{"n_head": 5, "norm_place": "pre", "init": "uniform", "init_std_qkv": 0.0367, "lr": 0.00895, "final_lr_fraction": 0.0}
MLP neurons of a small language model. Each row is named by its layer, matrix (up: input weights; down: output weights) and neuron, and shows model dimensions 224-319. Each number is 128 + 32 x the weight over its row's rms, rounded and kept within 0 to 255. Numbers have three digits each.
After each neuron's rows, "fires before" lists the tokens most often just after its 100 highest values on Wikipedia text that the model never trained on.

L6.up262:173048118155090174134147129184104101110185115209131139135123077156125113091144065139115068121097106119163167128107093172151098133125120092095175107162186150120116147084128116140112128077134070141094120136107103124079147084124186157165107099106135113086061170138129185132182128082200091120
L6.down262:078109145132135122112101140156078165166083115117124100164145106108146179100096191143102081081113149131176083163140063170159132136149136107093088176127122127064102073197164109186124162142109119043144121106137142155171129103104114140184144140131144199127179111104118161117116072125068089107
fires before: " |", ",", "\n", ".", " ("

L7.up1146:115090116098106135136095146083154130153149170068151145129161143148118139101100176159120119116056144139114189155160174034164154194149190150126141101126133073108154099116104071047124167130128140104205099149127158139158075160156131095123150106142114137104128109164157082117133163095178095127
L7.down1146:178116088121084144122139117173141108113169123125133102130140098097155203129174109142176126129139123170100160172099188137129135104157115089105173144111121092123111158135107135124122178085227165106137210163103081163132128116124109123116128146152140127186108155122118110145159108122125140087
fires before: ")", " (", "),", ",", ");", "."

L8.up1265:114101157094160161170180099162181137099067093077118155128100169119105124169076162150147109144089107090122119101111121124198132117114169085222126134058157013093139124114170155142179142152137184115096064138158069137158175136146128174101173073127126091135161080099170173149182160089156105143
L8.down1265:136090174157125106113145165090185095142131164132158115094089124184135117164109119133090115132146076158090194132155156101125186109144129120062154135182073161186116146102086191183081141118159120091132178141142111169090092132166132119130095154144101090146142177122146141136134163129144124069
fires before: "\n", " and", " (", ",", " who"

L9.up391:115160184095137102159150148081173104126131162171125076160078221148106143132178120116145179197180107158138157142179152118079154141103116115165175088148122161090176121130123178133114111147100177129157126065127109106103130102158148116148122162141106154101142114112102183131081111107182152121
L9.down391:133139105132108114188123188064119179139113141098185094122130134118221138167147188129156145221126157103152129165129106103150102146159112105090122193110109139126178122225084155087127156122058148116162145118173143103085125135081205178163169107124145151110137150141159088065184168127130155085
fires before: " to", " that", " of", "ly", "s"

L5.up1116:123109143065081168096089134157106113154146129138130164165145153170141112120117137108123106104108085115109159111097104149153189158113204147143193115095171100096093132166124163068189126111189124097115148103126099110115153135162181158059134138144184095135205137187149161130112143163112085174
L5.down1116:084162128124132138173171113074102129130117095104116121075152085099120142115125107127126169143107174105160112148196112161102057145154089156114111112168165161121156099127142101183099136115116126163100130144167146200131068091080183073169091130129079165108090141064149129112132046105135116057
fires before: ",", ".", " of", " in", " (", " and"

L5.up693:099104115146136149109091158121120139133151120105150141091184194148136142129182110158100098192149157113092121080118165114182123073126108099105135098106169103132146100185149161135147133087149128084165137084148197112115121110144052119181134147102138151098065204104135149138109116115079120220
L5.down693:142166162056164107101140100169150055158149122088143099109106108063127064110138164098156146101184105071200142108128119114087147074107178138084068104073082106090121172161145165105166107151122116102151091145130127100108100110116106122158155107185081077137171139157063144143174090127138148094
fires before: "\n", "|", "4"

L7.up510:124109150149146074129137134132195095106180113123174098061186156132163156098170162120154077140158087115158150157115017138133131080163132082151077118125157130083116131110117169124145093168122142098089132170164103126179157190106130129095149072150130156161139062154141126072136134126108118137
L7.down510:153136118150145113125111124144096135120141164151092127131056097133159125192106092157160102141111131141160133095077122077157105113080117153134157163072137124111105169100089146127116140116142053107170168129103188090049067148138137127176058127111109127189078067153090088115132158095136114138
fires before: "9", "8"

L5.up424:078060160159203120175111123079159133124134146171105150138123126157149092025085139139100217153155127146148147150135102078114129127166141166165128112156158170131093080169157140159102139142146087107189123106162092148088166170078186124176126110179112125100128170114208143121102175115177065116
L5.down424:135124075110123143076173087141171122102166084124081113103106101147167134127147138084132115103155170121125101176114140102145149081106139133134141169137176094152121161105136070092150156116118123162130140143124144184125103122145169088115108145140144095145147130120143081198160119076134110155
fires before: "\n"

L8.up1066:129150119142097175134134137126079113093195117142162156069201107095117109150118077190089116122165120167146176085173104170177138160132128150156132130126065147109088110116144112103151133138136121142157150110205096149149123147139128097157130131158095123164125122109130125129137165075159141113
L8.down1066:133137098119120177178169138099164124177140121125171157138174088122135175153140130187113134043153110089050117171189138209102158081135130129133174171124168165035144130152127167145186140156124128156129084115073120142139089129100157128159139204110178093168130171088130136168064149141122226119
fires before: " ", "1", " of", ","

L9.up202:106092149068163137174163156098087150148097157106155125093128209168145122078142142075169160136134153154128193157202153117146106123121145118152183134137087183175165111122117137138143132112124139183145083151092131141171188137130168131131117166148151114103154163119146145161147140114076168118
L9.down202:158156126159158117118088119165136109141156097117138093127084108134135119149139105188105055104133081107117103107172145159077154141144123132093110113134129097155142157175125121099146167138128126145166165150147179078121144090087138094119181199106155122175151119096158154102109115100105204162
fires before: " that", "s", "d", " the"

L9.up697:138137120083210136110140129086078115111104131128105130015171100072083086078074121115088073110142107136133105155155089132099142091141113158159182124067131125152103132103137177142113080093151129141180160145162122177173187171120114127128117182180094091182122112161126162153125085153129136116
L9.down697:094168136126085145144110152142092137124090158119089077143162116178102191131107160186180131138109165067106110147158127192066150148151148169133169117135087065122146155069098104110068154108204106187150125127112177147159141155080146098114109178141132169080123155169103170147146142149193108087
fires before: " "

L6.up713:104103123157080149119102151107108170143118115199090108120133148117161134131099145088114126154089110172147106101230134115101160127099184138127095151134120086103152130118107118146076152132177132116156094094098153158219142156116105099137154089172174145129080122104089153075122140128101146129
L6.down713:130139157142154140114170072169166089047171129076186147153112189120091116045165199150127116142142206090097105168094135148138139091106138122161092186054162121124080108150159156111161116158113146159113212167171123134115139073065111162145091115159139122091166103144113143143132064076163085137
fires before: "\n"

L9.up736:128141110155129139114057153160135136160143098152057153136119175105162101091153133125122100041108157117127153136095154107086156098096144169121151066092119094178118088135141138130156046119156135119113133191114095136154109144098194149182098165119184124148112116192202135111101174191119151113
L9.down736:157131145079185083114149120152123130093133117086195131158141109124127166153132193139096107161147127133095169132163066168107110136166109144137154166154120167071078170114146129136114187161164096121117105039140171111139111163168145091078126119148088143075105117138091127145186114126184149122
fires before: ",", ".", " of", " "

L6.up848:139103127154085179097140091185157097092151125178135111089105149136106105149160074068111132126157120134117105125184104106152164096163173158115229134129109055105116150187187137066089147116089084102140134110133141131139101082098193149147073156164164130133145086112090133092125127108092148103
L6.down848:136165149105155071161089168110187111170111159065107116167134096078104156122138125130127092124098101109148128200099147133103134137074186126180083172092146184089123140099120134150105120092156165211115101162156132055095122076106126093107157158134138125182135148155119163137187101227149124183
fires before: " |", "|", " ", ":"

L9.up655:180140134101197167129169119170140178135117101085130135097108180073171135104111111082081148129126175132162156090123175159169130155182151113104190035128125121097171096137173118162168043119103110160143049148136092102126158135116127126136126093126142129133184105181177099146135104110114136091
L9.down655:150085188165090116172106097148128112152144173088100087121094153106124106126144072124133110158109173106128136121092114080120139104112117085132149084133119138163104088124102159070108134095135119115104079072123124159062105091080130091156126097113108183110126159107119109142105150140120152157
fires before: ":", " ", " of", "\n"

L6.up957:123164074113119116149173141092134101131080026103087134140166125092177148115134130142102179138128161149156158150138166127072161098168145205116148127107082152080149148134161106111067065086088040130155110093114157045168176143134104060202106119221124162165105139164085151123093091142130041110
L6.down957:131153146167109123083120131155135177183199158128146115117059109127108077130118108118081111117101094145138105118163056101130094196143138070121131144151100141121152118116097166101177112150142119130188118151104145156119076106137128133139102176041166104140160177099103095137023111139103203126
fires before: "\n", " the", " "

L6.up138:227142146123052126173153117089167053143086144112165090148091119107126212106147087127077108105108179135181120121088121158129125142128096119158156110101048161117150114188122122148157148088105187114131127140124099117116107180165097162123090120137104172173157124105147097141140149101134123157
L6.down138:086130068134115105094094190125177161116107127154156136111070120160166115094119079086107127154187148132095164146123129054141115105174126141148159155128162128105101141160133119133138120193134089127142113118129106179151102134146148141127118125155109138077146143113084067111146168132130143189
fires before: " |", ")", "."

L9.up848:099086134113072147105137122133146117121117152117144111085120069110137141093104103200137088133187081149148121131140073177141085149077085096175216146188156128082122141129154141147117150101128155141160065128141150161121099073165169128135076163084107191123117132156143141180164184098106103117
L9.down848:129124124138108069117144093125130131122119095087182171156131106143142188105099175140155178126143137145098065147156098122130096173133068096119091201157131156128125126113142145117083166144144135114132087136167181151145078234161107172137134093141096110199189143154138149147192173070141081126
fires before: " |", " (", ")", "."

L6.up178:093077147136116148117107155162110135132142150200101120081156153152104192171197216111086146161090118138129114086175092135133076156137120196220104107124096096103132088107121117135110089092132137099091110139113196139102131114124157118170132112146138103155126136089194145114092122116146109133
L6.down178:116084090130119116114129101112065099055103106084155107170092145143108079113126143135126147104140052075126116125094145105159150107130135139076117144141121093158133119136072174147146162151141105101162182184096098134186146130070131108156115161120117120102141140099097191120129104117138128095
fires before: "\n"

L5.up194:169135083134121102128145121165131138200108168188126025152152199158126154128155134118095097121169154140103116108125085169121099135101116159167157137116098137057094136095121153084164102133183098125123082112131141126161151117140133140163159094113153154136153140118116155115171105108127094154
L5.down194:118145111107144083065139087110191151050165135140140175094121137145122118136191171094062177096160105124123122127143181154120108130124129081132110159103126130113154212155185120131148109155095155198159135126175131102138144132073155154121107051114095106114096106105161139138119141125090147132
fires before: "\n", "-"

L6.up170:130104131143181089139177129097179114129178123103167139123119152120119133106113162118081218160131163142179142042090163152118127127193119192113102079172165119150125130136187158122130120140138110097090081080082161199157148158099105138177091064143138114121090121148195174102098135076067142129
L6.down170:106088095161121059130083071083074115103165103114109137101132197131153092112110122140163168152104150117094164157132072101107097115144113152077108106084155063157133143159101165135131179111081144113115118078159130142154126128133118046131092122115175111113090083105192076078117158136088121112
fires before: "\n", " ", "-"

L2.up192:090159106096159108098158133083086071108122143143048174155129138108091162080128134079147121045167146159172165145145162104153202173140122179127112140116207106174148111121119115126083104128205147106132126111156130090075137166095020123106106123162110156117112147159141145117132103149139083134
L2.down192:149089152145170133117113179139156118097161135092155146124104122167141137157184126114104123197096125089110101142084132117095073083149110110105159078116076076131107147154169137151146163120063138151100114140155128150164120110149199197138187149077124127128127108088142139141146119114132184160
fires before: "\n", ","

L2.up961:096099098160179131118113111113128113136210100164155206138141154114097098143118084117139171112097176191067134072152078141127116136166184134196164154074174145149180115097119144126120142086161143166131151186097069184067127166101169122095082124158140130140189135175161104147114129115084125128
L2.down961:130133140081155127115175125177123171139083164120090106125194101130082114117112111127143122148096121108096118071117096163101112076134131104096144130135072090086108172144145155135056176151106119107145170115151102139135144104157108126141187148082149097088148155138126145127175076171092133143
fires before: "\n", " ", " B", "---|---|---|---|"

L9.up150:189163166145150122122118107169153098122179110027118099071089127150135134121154177120102099101101171097158171096120129109113110095110134114105132160078087131051062099079152171097156102109142114055047172121114107115114135207122106146071137089140148136158161124162112147099157076160128157158
L9.down150:126153146143120115064134110098107107152175130069175071135113099173112130122093090135140129132123100119123145161105144131126125150105144114091151155081165161151114147088163136132132134145102160079144159203162086108073142128142151123138137169097126150116086138142108125101155117116082061139
fires before: "9", "0", "ated", " |", "ation", "."

L8.up438:064148150096067138112161181126129125103117127120139131150122141130143114166159126120055131156073137163145107131076174115182094127136113153150092146103087149066087136174166134115138137102163177121128094159101145126109104238111089062120073107161107116132121130138114076133134124101106095148
L8.down438:041139129143097098081084184122140130090149132150079121116139106106127096156172085108174142118168091090096103119158087082109118070119130108124126135120099148145082129135195170108093191141175058094183128190174180148182158142071018097125152142183089158127156105119095150129141112152112087098
fires before: ".", "0"

L7.up1149:121159090204169151140106164101110114098124161089076106087130200083121105087107129139132083135134197143152144134125189056163116147143130220181153120110169116124099085107174133183107159076136120117084097109108128100095131098139131151133113188108186098117144125178126109099151110121127114124
L7.down1149:083119166106140196111175152144166130152082079115148081126086164105143147147116111148101163078071156124069156080162137180089072112110127109139159127131095107103076169104043181125066124111107114121105177086065131058081079087150127158135118171090119134126138082083091138140133137122110108152
fires before: " by", " in", " ", " on"

L7.up709:129059185137121150118050144144188127138155126183148170082145129128120107079133132127115097157200137159151149131129144072102113084159161146103103147099143170068147088141095051111124067174151131090083137091169134107112113093179164124159097068146145148126103129159148102122170168117142144114
L7.down709:162115091110126143133149113120123141172119063108123116170154096192141161124116098135132114140143093161109172131138084097097121209148171157072145120198101148146097127076114132122160132070138145155150140118155113151099138134076183206108189163128116117149100182114083162155136065129170132131
fires before: " |", ",", " as", " season", " "